config.toml
num_hidden_layers = 14
hidden_size = 448
num_attention_heads = 7
num_key_value_heads = 7
head_dim = 64
intermediate_size = 1792
vocab_size = 8192
hidden_act = "tanh_gelu"
norm = "layernorm"
norm_place = "pre"
norm_eps = 1e-05
positions = "rope"
rope_theta = 10000.0
rope_fraction = 0.5
qk_norm = false
attn_scale = 0.125
bias = "none"
tie_word_embeddings = false
parallel_block = true
init = "normal"
init_std_qkv = 0.02
init_std_o = 0.0
init_std_up = 0.02
init_std_down = 0.0
optimizer = "adamw"
learning_rate = 0.000873
beta1 = 0.95
beta2 = 0.95
weight_decay = 0.16
lr_head = 0.00462
max_grad_norm = 1.0
warmup_steps = 545
schedule = "wsd"
decay_fraction = 0.697
decay_shape = "linear"
final_lr_fraction = 0.0
batch_tokens = 32768
max_seq_len = 1024
doc_mask = true
train_tokens = 299200000
max_steps = 9131
dataset = "wikipedia_en"
MLP neurons of a small language model. Each row is named by its layer, matrix (up: input weights; down: output weights) and neuron, and shows model dimensions 48-175. Each number is 128 + 32 x the weight over its row's rms, rounded and kept within 0 to 255. Numbers have three digits each.
After each neuron's rows, "fires after" lists the tokens most often just before its 100 highest values on Wikipedia text that the model never trained on. A number after a token or word is its count.

L10.up52:113134126068141095147136081111114148116106095165145145180095116179094109143117118129097080108080144167113112073157162115141137134158153140176120135143112080165086116105062131119064135135146165122149118098183178119173112103087129111150111118156188109154149109126149087174126127130186066127069148178112109145132218167147100096087207162152091139133101209088135134171175160206176111159104
L10.down52:107148068080115163127168127105109056140152140195118085079137106151124176141149157149105151150105114166105140089100188164105136140082110134096137089077175036162139163127105135140185097160097151115162097140158124138045128120157090154112157082115170099161121117117143112086202111095096152099166116181118173105123072147094118111151141155139088128127161068108203118109128093132115163163129
fires after: "'" 31, "s" 16, " p" 8, " Mr" 4

L4.up73:083087124137062083126114152137085144133129199140150115050096138172150179121067135121111118087098125125083149094172141118141099103100154112167151148098157084186127072111106162119147122119110152158168137126139152113193072090132197047155096108184177126120147186150124069139127133133099121117101169178100146080156078115191057108088103165104123141092114167150106112154134125155142131081084
L4.down73:124069150132160097129085087158097118158155172184122138099146101136077137171101148111085114085100146171098154122169143102175119093159116070174144114156103070148130115126128128122171130112115198089159110173151183141104109091132131070119088069148188163128158113143060085154111143170137130128137120112122148052143179153196089106122159123126162150116078217133073105133117142138082181114115
fires after: "-" 37, " " 11, "\n" 9, "==" 9, "|" 4

L4.up1677:115105104117119094137133137165134094103091154077155111083138114134067089138125130128106145064128128164080131118156091106151101102170094107127182151149154084158088128143089130105125116115140138103160107186136133106154121118155153145154117060138183171111195124139135125137133179152147140120110149088119142063179180089102072112115114125135121090086126124105120082235149129148087143139058
L4.down1677:176113028148191199100139133128107170134139100177096139158115166156109098142133058068136132164125074110107109109088116133124151146145158133134121120132142115088157154106142129184155169168120143147114191122078140145127151184118142142141063159090133145136083115138105158144154120115118082142153084125159128085131107129156171167142083133180156090162112133168137118099095184121063081135113
fires after: " " 34, " the" 14, " to" 7, "4" 4, " £" 4

L10.up1207:167087142111100119111129135177114141082116097160115153133101164142137115190135120130109154147129150138128095103172124153096187140118161163096184087122119168141071159137107111142136086083117125131178150073116142149129127061104162135108041138149126140185132128145153059129176163184120152159098164117151114138045153154152157109125168098168143078140112178149108088144158085138128123091115
L10.down1207:139147149188184095096129120161151100148130138185094129108096162166065167153083154109128112122144112060076142138112092082152151115135108115122127168130165104059104195149113130125126112121107149153107138173131208176067118170165185176123128166109082109136127123095137120183127116185156142103187062130125208135095140128216146135136114142120092181098110130090192100080173128094076103103151
fires after: " " 34, "-" 20, " S" 5, "1" 4

L4.up1417:095070113125183116100118133186086105157091189085116190082000131140135138151111165147144170140141153135074159146117155153190137110098128172116140102146120079132076115136134131088215081140060150131160132112095137072111093100090115172081159118098130137083155162094148166139164144139142108150127162121195119081142150173163144136095179090153139125084093132170085159115168123166201109140138
L4.down1417:171157127160109128144077099101160107114129063175100117177225100124109133172174129120107090055070178116102074124120096099127166104153074080155127130073127168126154113120113136145095072106162157123147146149192194181169124185152165085154144133183131118143117076145129104130120156122183116158125109111114151191159145124109149117135148116117117122133129135091209146066149082143075134107120
fires after: "2" 52, " |" 8, "\n" 5, " the" 4

L9.up825:134111123151134137103207123137089100193096213134069123085080109120109158092152122121107046116128091129131142142120122081179141120173132136158152172129115135128111105130091153079115134141115162147103107111141171103150118178169098141163129142176151143176095126135130139155117127143107080117104169139129168053171088128128137113155165118156092095156129103171157107118083156186075130156149
L9.down825:089098155140104140129127120145126169114151067104184133198121074154107124127158168093075136130131127137116132119149062157172084108128137110123130155082120141084168113125124121173129088070169178130173207148086087151138162175119211143126135130111130121103116103117078057119153147117131164098125110086117157125144113162105051113148132165084149184103144175104109106106203098089151144088083
fires after: " " 71, "ja" 5, "\n" 4

L10.up304:136091050144193147133084127184144124100203137160146143142078104147110114087163090123109122137127188125125100134132158093150118101124094136119057061121133134121130115146115117162067100160149104127193123129083079125165072070097137187129080105154186095172116142089172168110157119135097037172120130163182092134119118134103098136149180101173109160095129129183137104168149101140161093137102
L10.down304:093161151145076119078139118151146095107060093164096070087121134147134091162128071149078142082090090136155188116200078129170152154146069113096110138130173103128104089052171093096108106147140130095025136184099121164114173125148143084155185089170097190122139121118110097146129157106126164127097087151171165082155059102174086123136137144140127093156094108150082121118141087142121139146170
fires after: "0" 28, "2" 28, "5" 7

L10.up451:092153128142139038089140130126128134132085128145177111124107096125129175104149141186137106124103190122127171135123063102126125092131103148169089152144107134137093122085067129184171088072110139153153111098141116125123104177148128154091143123178140134122141102127172093133108130171119087183083135117126071107131098195128134087144141123152121182098132107155068147146165143042123157066187
L10.down451:178069073067129197136201150094150150114129132167152138087166110111132090114096164166164122150090172128132184064171116106125131120181149119141103108121085141081166068115197141070117144112099116139143137084174116119125103140176147099088172161117145195121158084169132114171168083145179113077093143173124094148084125080092093090084126140162149158132162141111158102153128135148128125130161
fires after: " " 36, " (" 19, "-" 15, "–" 6, " re" 4

L9.up927:168171064129180181076081096132124155122136119132172154152080112152122197104131137150085135140140145183123155064116128115125168103125056131174170145069159081129166135114076100120121102146165133125117110091117103129113122133095185182088150091115095118103138114166135137135135107084105077167157173127135086142104117107147092103135119112098117141176153178100156165168155074144138116122151
L9.down927:196124051163070113141165141142098122162161118160065162122128114096112112126088123184134126111102090156089112117163113138146082137125066175167085082128140127134161144150141115179143105132123134120106121207074128161230148151175117151071138167154137147155143147110181088189098089119106173150129128165136175101116113086147100105106121121094130086122150084100126167124078099117146106192152
fires after: "1" 28, "9" 16, "–" 8, "0" 6, "2" 5

L10.up668:073127107151135170147130126124132121168131150089117141141090174169123130137091125138141123129144117215138079150178131101069250150118115196125160096175108120219107116082075141126153087148109158095144098095094148112133065168172149127121120080157174152105122122177105101069111144139124120094057173142190103123083118171138141099120155120141104121087099150157089095201157108196160102138132
L10.down668:107142090119103123157098107133145127126070171153103114162105162095099225062091092091163137120179123134174069170119159088083153124181156104058118150082176128073122097132099128115128143157098130155102155163188141149117158149168110057114094207138102059109158142134119183111171132153106105135082129150142191123104099127157131152122149054111112183150113116097154134100161173120081163171115
fires after: "1" 22, "2" 21, " " 20, " N" 6, " released" 4, "0" 4

L9.up92:148100077112141164121118125176111180149167054101171121130076097134131119081133168147112192112105185112093114136153132140168140079172126153128157153106093118141155084127051113157102164116161067100161136112126117137158115154083134178119120072123151159152150159111084161147110147155167119125169135075156162153108101128137095162124096096148196171104145152115155144141147070068136158122038
L9.down92:102149172154135073127148157101125120150073104076150141090113116166079095134115160159158088083128086085149165064099063156122114106112117098151081151145147105114113171111140107068106119081150124084118151158137130141151090105216121104135141090184106161048102139177082149084157091146145135110199113031125110131131124135156103090117105172113070157122099174120113142146155168082100110137157
fires after: "8" 21, "6" 16, "9" 11, "0" 10, "5" 8, "7" 7

L10.up408:128099117149166095122116134105103092122154172153115056117104086162106119119112141111125086127148165152125108126105126111139145109101119107095176108114124135121102118115117108149079093092088135106144119133188173139188126087195164100106047132200193146177177150147096122165136169211110072093086149121117155093145183128174113105149193151104127138105153143115142124147162115142138166092146
L10.down408:146132158166151162152134144115080107101148157115199117147140131090178114158146159150082115148171176115065182096107158148204139113173097134115067187127217113178165144140121124163093058111165171155153139103119184172119107050116180056174148130054116160065093147130128138093089149195078092169128107131101204128114074091142104128173051150154134166099178117123145159132112155102113115111085
fires after: " " 60, "5" 6, "3" 6, "7" 5, "8" 4, "6" 4

L9.up1260:118151143105112123156143094125159135127099120153119122169086169179111144116092117163133175149162118168084168115166144064136119112117167117167174073162177095132115152117111141127127068098146132086159137158172130087172126145171113204124092150108157145125165159104164095158040145159131098090084156124075148134071176175152159123154109102142124125089137131089131123136164099104113184142106
L9.down1260:132139116106129120129147111153107179155131175130177071160123192137129155102141151107102145143147140122122155069129105165119099138157159126124161150115145136160145084149127056087119122135149146161143111147137107087103102144119000114141123137071132114130119111137103145105111131117128131078121143124110138128077116162119129121144164134116150174128147149156139127132098118103091101113131
fires after: "'" 44, " and" 5, "s" 5, " for" 4

L10.up737:162112042041112121115105107183107137126166118125157121164081099106127167134081147091161132078184158183125100178145096176126150170100095142135100097111139119116109137159113112187101104165140049141138098153140158092155100131093138100076132100182146168174179133164126098096128116123086131127180110163195130161190114110123085160130139107092075075151121141160120141176117075104163154104099
L10.down737:121127130138211103063121081072164117095095111106090143150136159227119144169093179141118152126089069129087127137202173130109159121152168113135155167143150202094162149098142137137102115066083056138110149151137133142149131134132147144182154139146102090119061166124147124169106163146117097066108133092143137115181106135139112116069071164136141143183085108095098132107171162167164134084085
fires after: " " 59, " (" 4

L9.up918:064120137158136153169094116125172153144109117155153151104136110187148087117066160160106083099119159086161134124152084095098164118057112145164120142103137113130127141149156114108172119163212163130160098138095183091198110121128135113133077110110192140136110101126178133099117136146096155173119131141132151126108120154177144071083174130108061161086089163130144168163193170101129137074061
L9.down918:156144172079133151160181149145097098135154136155145112177172135091151133143152121131108176153103108104131158114081183164114139112114153119165110104133061144107132113191128129109127128161068153168112189126109070107134112148131084142152128108107072145104143155151182056144061052151215101099216167147140087142148143152113056138148175130153188126197164146159150087147156117114180183163110
fires after: " |" 25, " " 24, "0" 14, ";" 12, "." 8

L9.up1039:154185075187129162139097133110069155124159115104162113163128123117079133087101129119105129152097140130137117068191136064136141084104156149114169138066137138157095045149094112121125124154165117091104060095143105106124154136121125152156177191066146121143105088152121156135156145094110150127102125151132116162153088118147065136142151126156139127105135143104176184186125116177182088133145
L9.down1039:120042156082132084144143148123118091096137115097047130125098106160146086154137120144152162104185143125086137106064141160160113154118095127141116121175099082051103205071130150132150147124083138125115170153111119111131139118132125118089073053137124147125144182070120143141100090120111103152151171113135131148115163150128162159160108144137122098134112121141155108115158157058088140114138
fires after: "2" 19, "1" 18, "–" 15, "9" 9, ";" 5

L10.up1528:059153122154126107177122092177162162127152130144175130121145143209062152144142132161138095082100157073077108136106113065161120166138057070207110142081113150149100125123137097163132134145130165024163124125091142044080116080077114127129111177158151151174113085131149158105122114145134114141113157141159125075037147170121110149118083126168108136097093142084088125149157085102102104068044
L10.down1528:128117083124133121122114113130102129097096080138127075128057103124158117147188133099117172140152123181127111131115110193097140148077160128118117110193086095142128128093106152105121110126135110142108153179131114214163106129135158145091157080109109166106195190134140069099091121110091177125085088161116147180225139150145132138155189118114074126156151136185177117123188066127199154148159
fires after: "5" 17, "9" 12, "6" 11, "2" 9, "3" 8, "7" 8

L4.up486:119115161063059128138183108163081125123129145146180120202132178128107135098130041164130091072183111148139212107091114131143173086136183125105163128117098110110168156122152163164083099103176099110125135089130144145156129148112121104046154102108066094165080109117140183183152118054066092113073111146208137115096173179148145136181126133098070124171137121144101108115129143133104117131146
L4.down486:118120171148196106095116136128163151115113099114105114063188086174114103116105205121101192188090160150139066146143094143118110141190073188140120163156127171179111157148140064097160132076123140072095138192104054121126167098101177192114065168153122172094195146131098107095065107216223142096146158161107164144128108080096056153090157187130185141080164135110102138111119075149144115183113
fires after: "," 48, " " 7, " the" 5, " two" 5

L4.up1629:093071096110153088127089149162079104198111077121128127064095089169088135114116131063131097129130139177050154085141100106173115175149152113143152100126125150187124094123099199139126139112141127179165089115143160129147109132104147114108082117199130162157132155117135148150160180144169050111071137134169155143143127116150092131109137097144089147073106163146100155156202155150060077103072
L4.down1629:137114147097194093124147120161194133141146128120071107112147154122129158136128118056058062147112140158116103158127076093166102115154143065135125096194111107145099136119117183145153130124141157144146099148174124142144093153076132202115122142191168144196161204116105086133155161148195106109111183103135115117138168179157101186108144121116155166072169158086058130140155112140094157099145
fires after: "-" 45, " •" 12, " |" 6, " " 5

L9.up1741:102121130100097138133179145136149138135110118125147122146160160112105115117142138149114094127086122188146144097171096070123105098139146124110171097138073000166097114102094159107120115152133197132155106141099113117096136136103087137121118110085193163135174144127121071108155181159126036117098128133152172138119157166079125104105167177149110132093153145130094094164141091163109124144126
L9.down1741:115144107107116111111105107154081121133177144128152141089149146094153139047114131125122123131165162147152165138145145083078150124132119125108094125139107118146115155097156144163163112105113104163130150112143123126149100150156000137110140129091102129121120103131097156132150106134094124124158106105112150107175117097151116094146136139146101196085151126166120089166113123126128139118122
fires after: " " 42, " (" 13, "1" 13, "2" 12

L9.up952:061197127195099121130104129129061148127075130112081139164131151150101177136105121144114114152060147136154110163146121086107153126112118106180162109101116074194121128044133223138169119132129118113096131135140164114148129143125139185071141142106164191174135094105131136140121160173136073169135137111213066181169124186192120142184185172120108130053160147118138120119108112150089132141143
L9.down952:150080117148139128085171109101150150134130141105128172144173128121106118064174128143127160198106102130159052148124153121136128165223124150112099112128124144105111179123131129115134127151095156118066129063126095129118104107184017124143143138099148170149112089164084118120123142109144159100097167150147137092140159120105175127060207146131167090119103099135157190112100107101121153082121
fires after: " " 49, "," 16, "\n" 4

L9.up635:114162139118165138136091112148138126166180102141088175154127121162105146092106101086143081157092162161123185172123135112089115131133150076125104096088160139151154109135151180161137106122124184119146125081118154094111134099109136119115134156176170139139097177159152120084158155131110153148139142139164118063138183174200128087155108148111068119111109126131101169095141115006117199112125
L9.down635:134148159168131128137116110115069113184075168149107112158167141107136087103177066093128104123100152182145147076073138117129115129159089131136101093119173156153163154149152129126115089105117139187096161194147132118139194126107053083186124100132101169154126194158128170135156158140076144121189055176181134091160187147149104170137152107146117117137052143103117133162152140135107135176076
fires after: "," 21, " in" 13, "5" 9, "1" 5, "7" 5, "6" 5

L10.up917:046164086126140157110100079119151128143123087128093122100101162130116176089116174113100139107122094135114144180129140102101141129128151103182121095140151081137116103079104167080178132146160113102113095111154200119122154072138118091179111151149149144101173160197112135113067165177119166137097170123166150117133140172205145127123156120122111131111061114102100139121166141148103177086115
L10.down917:084100191209085147131111108151087126122117158173109084151083113129145124155137126138156148170120100088153082180111157114101073196170117142131153137172118109109130096120133144137106097136123139155159120092153156131132139069177092166142161125160099122143150207150074169171098169184179152073101118126153109123104170154110147179164092177146137187149169095116126132085144161096124115168163
fires after: "," 43, " New" 7, "C" 5, " in" 5

L10.up168:049128114169121146137128139101123135144156126115171146160148101132108157148173104189138100114104129144075154091104093086107126120160137143194106172087122113106096095092110166160151117133172086112168059144138196135090137126178124163129132125114161110144149065144137081158152138148148085066154133144111126176119130135128094115149098146145136096150143144089079118114108089129097154119123
L10.down168:141174127159136105133148106188145143098093084141066161097100074189147139149124143152116181151185132087123120107140149109092156157088097088141085090139108172132131131136122112126145098132094194140163110108099111109152080090080143140143168099121153195140104079134100137181135101093103124168106184165141124132133101150142159122154112069145110210105122179106110143119140158124187186119163
fires after: "1" 14, "4" 13, "6" 10, "8" 7, "5" 6, "0" 6

L10.up709:177139169066118072124113103127131131096109108158094106096146110132118104063108157114087151177124158148122158123125076096168147139112144121112154173159139138119127125097046092121136134082135098096162144127173126138134074092113138133150098096145169183112198203174141144104091159122078078138019156093074131055107124123123105096100180118111074110124124124091116111162154114130089126097112
L10.down709:126174130170094059135174118159131149116123102076144154192164151091094124129146125108142092104127153070102125144121079116145068106153160112095070148121150142119088121085123166100149076139111158138183138142156173132086132151068140096083118148109124104133103109134139128071132123129107165159119078160145156112116108120134092087107155113129096167115096107116066125098172155114144100114171
fires after: " " 68, " re" 8, " Re" 5

L10.up1458:123125150103141181113149051086151088128111063130116129183132113197145099130165136132118158126110101142131060085091079118169149107155121143179150184113107083156118101129114128105141157108111123070125144161136126124152081170173172165156109144137097100163085113114125113123080179122204116095069176123093116097131131098140124111064118176120153090166111162106116115187169129136166142117124
L10.down1458:113184108087119156101155143099132146169135143107149109137127189100116109121154138104132077144058093164114167074113100102075151128093123150118148072099131121114084171132194121135132140073136141127129144141152124155067088100087121129125093093068189181097114122091117140103179190099141177119090075160091139139145126128109109084187126144116158120087184147157126170075104135111140178054111
fires after: "1" 37, " (" 11, "s" 5, " interest" 4

L10.up884:094140159159134126136099110148154162130094155154135154111158143144122131125157116114172104090073159086078114124100138023058145124227107162174089127151124185132100142124174148137119128131133084060121112151102203117080082107100115113162086110105181191139115107141121154125138121177142078172161168105173159098037153101152090175115125126150156135074104189119119110167089041098105148063089
L10.down884:099094148143132146093126123117141129128123092112136099152112096109100147096108129126150140161130144195169109124146130230143127114065150144114154132115118126114106130160109094127176134124137079143118131104092120137186112128114076182103137096151123165086102121172160084132099128088079172148063103133135155066241112155062130134139165097095070135154135098109100099080131123209145170138149
fires after: "8" 20, "2" 17, "5" 11, "6" 8, "ia" 6

L4.up870:114087000121168109118091111114140102160100158176144066114028134134053137184127166112154119142067153095097171175160134104166089142121172106180155110193127129152117162138081133081114152132128070111078157168148137122167165075146144124126121101128151152181102087125150133132142112126131141076134120184107183160112169200137089109133105062122123134161167141135136030121173128126143168113089
L4.down870:112120255148120171151164136151139129109118119137082156157253132111151065105161119122114120132177119159152089100098092143061145138164077089104095149067131123081148093132144111160102117135118179117185121104156159158063103179100087145148151136128098114087180140097114136132167096142120105143118107086168099102142102085125154156125120193132119135115106087109103201160141107090099096132127
fires after: "," 26, " the" 11, " The" 10, ")," 5, " " 4

L9.up1768:097111122121105130107132065187141155157155133124109108199129159154118100165097124167105113096108157097110157095171082081146123101172117102112081103149119145127151151144156206110168109116125168134155111148145150093142100112115126200129110133109127107159127129117141076133076140126169149176122154120105150114077148135162072140077175128089133112135055174165131087178161109145093132129053
L9.down1768:149088101107088113136114164094159124146169135087137097121158105078123133149081105139104113135160157132094156076171105146162142096116107074089099081144087122141129125113198135172155088139127185100131106199138142164091115137160044134161087148154129122118115200033100082095093099096116123159122168154109108153164177182144144087159183160146134101127166125140081161160153121129157097127105
fires after: "'" 40, "." 10, "s" 9, " It" 8, " The" 5, " its" 5

L10.up857:163149128098170113142137105137163107158115117114094153216154060129138110085167140135087120162068162136194212114179145141130135181082177063175137153155094154156163128148115135165102093134109136093148142079116163117168102151178134174094136107199137188133125084146079134126070147118131098149128144118130143110110124156152164070125156105128077143128125146105136141142141123144114143131109
L10.down857:117139122110119153150072097136179094089152132133186196112201076140095144107161067153098120141159115150119135169101115104154159122168157164100120113097076156111099138116154100152173197205084153142097127061098087118181095179147142133100151120131129146130145091132163093192077108144129136144134106165145062107123170137135162201115217051116181057090128082143185130155052146078161126090131
fires after: " " 79, "d" 5, " (" 4

L9.up1571:115099139153162129113108118130107135181103134117177152111122090152093112179115120104141077128090155143104166113172133096128170071083149141191152138152082159117145118108117103119121121129134114210113135147131159124137084120107141171116143142135159102102177146087140138128151143178119102184118137160206141114189111155171069093113123143166033118064106156158087127120109176183085147082102
L9.down1571:139145086065131123137184144128091077161155147078164180198142126084098177114127121135090155162126140113102123079135123148122143135138194101091106114151098092111107173127157100119131153101091127167144130156176127127123108144099149126126127115147112160075153108156163105159064096099156148142218158170142087156157189102090042214153141112107153122144137137149164162103118106144146159123102
fires after: " |" 45, " " 23, "1" 6, "0" 6, "7" 5

L4.up1163:154102104085064118149162108156133157136131204104102137149101121163126130131107151142143101109095182223077197098209116140131136084129143141156176111092131142199121129149151142113122113119140085135165094116076166082134140103108147148144119145151166144135179166159080107146095153117159070092087177147139135152098129117140105062117136109109090109101132182159100099189143124121085159079117
L4.down1163:194086124116073113080152122114125167163113218156096141209096073171113153170126135170158125159176116097097102148129126181154147081086152098112154133114144163179123133157140134098139096162110126150137135104078141119134113180120086127202083129125156132127084127128151089169073147159201091126131104130173130132112082130150157069121108176153183061192165153142143121099100109144124132103114
fires after: " " 47, "==" 12, " |" 10, ")" 4, "\n" 4

L10.up1304:144122093094084118067125086094120195074124082098130165148120088106157141106141117135132140156141137179134138067125111093118188157127162164117168111138159162127120090076118140141019206081153133112154108117158124128131123107107103084107137122137176171166157133142111057161129093112097062091116115134153077141116139141087151124044150177170142130123125178111102082163128079150109165075140
L10.down1304:186149120149162119141131091111102090205174115162128112029150182166119140150098125148146109103172128148180148126142132122073153111115157125141103106117106126186144102094138122117180094093109125165106090168186160107092104161185067086134170169076133095142119057171106171102146144113140140165120163121089168098153166088121108065154108144164092113085121117108050073132111181139099091101145
fires after: " " 37, "2" 13, "4" 8, "3" 7, "5" 5, "1" 5

L10.up129:154098089079119120125146200145129139150115216105152198140121122144101130137145102113134219067145139139082142097127151133099154124117119142162106123095181138144117125127169113109178115124165097124124123119123143109078103026142138085134157096157130112088184112131128115181162109117152069129195130110219110146118123154064111168090034136081119130115085151107075112178101074163124106148103
L10.down129:178165101158057139107089128081153139187109099139126152072177132106125124127127149194129089130071095108153163094159128065159127120079141118139124224118074182076142107114170181076122183153160150139050134155134116151163146118191135178109129140175156152144129152120170115141130070135121161100102140169186108103097119184136070105165173106143163157101145070107136170125122106155123113148095
fires after: "6" 17, "9" 17, "7" 12, " C" 6, "5" 6

L4.up1568:132057098132139120185096128104123138073143103142098110154098137128104157167163154143086113095089151164078174155138127060114142091148155118177143142141124073172154086136118140124086129099095096198185124170225167111145052113173140145145118153167163125164144091110087069108125141120095142167172161100143074185121186074196125108080128096088158169120127109143096089144129117144105108136096
L4.down1568:159172091159102120164134099119178114108152147113179073117162108127136145116144115161156132153134127084223084156098126186109155135105090177115132087098186154121100145103185114107147133124198171101081127132084094157142159120104128072111127097059109124083116142131159177110109120113100125113098119150139202089127120152110144142183116131120108131102150074155148158114094145076123147126092
fires after: "9" 30, "8" 8, "1" 6, " The" 5, "7" 5, "'" 5

L9.up1048:138083140046118089113120121140136124085192158188085124086162128120160132139086159116124162119143115106121152123121108165163150134107080080121176163116106121182106144072105127117160115159094132105125145098138056138117127113170157108174144109112097110142112140131138133178097088149181094124093136090094144174106139158121133096067097092121155102086120142143117078143120130108136095131141
L9.down1048:101219067177132153104140157076128113124127150101206152157086085094161093109180178172086070136146179150120127085134168088118165164135127176131094096098101164086099156157136101093111116156181180137163151100126131143162144116048129115088128164090173148123184102133142139135167154166086149108128151167145134128110134142171079160154146198147105159145113143180156160094135100170112076177168
fires after: " " 60, "s" 6, " (" 4, " R" 4

L4.up274:199148076135099168167067120106095097146147130098131171107129131112130209146110135159069104043081094177107098111173133095093117117079142115145141098087169148154166076192128166056110096165145137119187083079110139111181150151117132158050127106141119133114094116146075078088100150114111132125173100146106097139164147158154086084095133142153129096160125123150111114108111165118170156151063
L4.down274:120072076102146125117154155167106118119111108127106101100118081163105031068135178105135183176156188127131104122117136157188107151125151101124123143155108121076161182102088075135110116140106154166116136152150089144094081084175219131199109125172166133115163120127166161126153133153096133154138227139115125145096097133126157182098145140129128104093131141163139154125129101156135123137158
fires after: "1" 42, " known" 8, "9" 5, "," 4

L10.up1497:138126113113146103122146138109201113121182173182150110148102108131181121151071128149066113076170085083159156080160151194096171146131110075124086133162161196138097105100183082169116120170142096100131113114158139088123131084108146153064112191144168133196131091123155109062126115128160171121126184158100118136170166155139111102089149095139134095116129165067111095100153125158154160116073
L10.down1497:123147102136078120147064155168084143177131134125116113178140097121109194119161110147113113139102177138122141096129131110136100151094111078097130129107067122141102139109129172102076124156136138126099131163121126126088137103132104106138123130123113094151113175097124100125176146141116093150068137138105153097084074093081148153136174136177117120144161072123136129148141098155120189170151
fires after: " is" 36, " a" 12, " an" 5, "-" 5, "," 5

L4.up562:068088120127159084134113183133108113148118135131126168141094158210067174137100076174093098143098118134116132143166060118149148106149128125154123090069135107163112112047125177107134138154089127101150064090170202078188122113105157076125124114157112150212172144118136130136136123117131103108078207195187164136115187113151091102130190101132095122114114154136086156153126120119086174087102
L4.down562:079125132109168102139122128144085131153165148167086141164078179218074157173097110164061121121132116140116129096170094091142134086178139118166140107107139111154124103076110210126114122141112173097160131111204196110156133146125177086153122106154121144171136115117141122125143147135089143142109179151163135137112201132169091144126172099093128125114151156124098139169112117102089158091095
fires after: "," 33, "." 29, "y" 6

L9.up1327:149133144148165083149145113080174085150105228088164146097152105089170178159100150094124110072146147119107154119169150141108156066136166101140169124168103142179088120157134132098110124129102153099105138116115145106056080125175132126129200106162188210149212138191056117188161111111112145093131135131118142144082173100099092151144127134047145095113100171096085107166149125136157110115030
L9.down1327:125147141162107118132112123127126130134105100134112145133133132115099114087187072191130080115179129160096114130134054160131101166086166119178146102067161144000129151156130160196111128059089120120169113145118100131152153129059194114122123169113096118128134130069126114100144133104137103140146073132073131161181082122172111170192111128109147107133148127105143128103074153147132105114177
fires after: "2" 16, "3" 12, "5" 11, "4" 8, "6" 8

L10.up375:141128097155129067132091139149195172062150161159043106162131116084112146116167113184141154176135174151133133152137129117177099053148179112110134144076078121104134165085161133104149110122095109156117100177172199136108094139131108121116144098159165103118205110146120113140116095225134113158087182118149098116081102145138126100109092146110167170124151125123167184135122125138081128141088
L10.down375:134136143137101129140119158116099100142133163139146150133114122119167132153054076089109160137074092151135106146161119112179169111110142137097125088139110134120106096107107096115112135125117120162143112133124059123118118098165000126164116130127115156157165185115103123137129147111111140146100119138153105169104121130132123125142092167110124084124116110134096106080121116073131171107149
fires after: " |" 25, "–" 12, "1" 10, ":" 10, "0" 8, "'" 6

L10.up12:101108129125144152101205151136188121165129209139121086132087173158109136163111168151163103114179174179154148182145098133165165109110159155090131136127136135144126104113148125180118100130113146169153141102156129077064041087159162085124103073168155137154154132104141096098130143111132098178121166143146103148175120089116098145120189082160097120090139136141102145178125084159138120087117
L10.down12:091127160098145140157140101090135098150102144113088129136053113145078129107113116175139162108174105138104080128141106097085186074126160199150190138074175155095110125166079126085129161147120121143132127184187052103160134140080123136145131084138114112108076153146118069167075113118087112085116107120139142090142073127135146143186109112082180157117119169132146178112111150157160142086136
fires after: " " 64, " of" 4

L9.up779:044173117099114055133138113166203056145121121166198159119160174143077119163108100104110100118035162189107135159126175059164126105107161083092116130138135056160154197119115182142105172112134157092152145145135204159136097137128115128122104101143088116135144080128130137112102177086110117154141121168097152116072178161161118064137138094083108116147143141079112107158099126135116121120103
L9.down779:136042134147149138124143132112107172156153154089104093137097092157142154086133174148195115113156158129079110121121101159138106129149089124083174082137167174095155091139126074098116074112054146150129088119117092120079130121126105135116174162093147139150097190093122141108165115137171149148147169098095111151192086095094088137198092120155137158074137131153099153166144164122136115084128
fires after: "," 20, " The" 13, " the" 13, " but" 6

L10.up76:080067124106087087089148051178183128122107142079079139091116148177135172101104123072077144107143094096117090116166104129094120119138072057223124189075149070109151161149186145191088063175154131147135185151118129112129088101105138134104096134101110076162125095109123147161135164158113116106107160127149137118109126178131117142140106126034094142159100120110097187173106106089155171118150
L10.down76:114162119078114168090116120138117123126138165112126088054062145100129112138053152091093151123167105154165108130129091162063138179121070227117154221143157162162113167125125080126143107105094146075146139165111140161079140162169159119114137130152169120058190140095124166094132178180098108164138117121154160175134088154102165133133172116095133103141110106210105162171140096151133118135161
fires after: "5" 14, "6" 14, "0" 13, "8" 10, "." 9, "7" 9

L9.up1409:092086127134123125120126147111103141122104163136137158113138141140098118134154098130133057093097126136120164155143089115096191114223142168109156134151135106219088076159152131164179110127142145151126091113144143090156119054100124138067137150109155140162109174141065142102110137130089138136069145120161117117166217163155141171107135128090069112141134216152140084176160137117181147094054
L9.down1409:148164078127097069178132112136169145079157144154085099162147104110103149177174081156148116130140139130144149209090138161140131187143155150130189167094116110136121153095110098117147148095121087113149141192140130102137131140084149180158153126147145086084141180089141181162136130125188135091115156117122099162089099161094159055152135132089083092115178108079133089110125113130120164199109
fires after: " was" 36, "," 7, " is" 7, "8" 5, " and" 5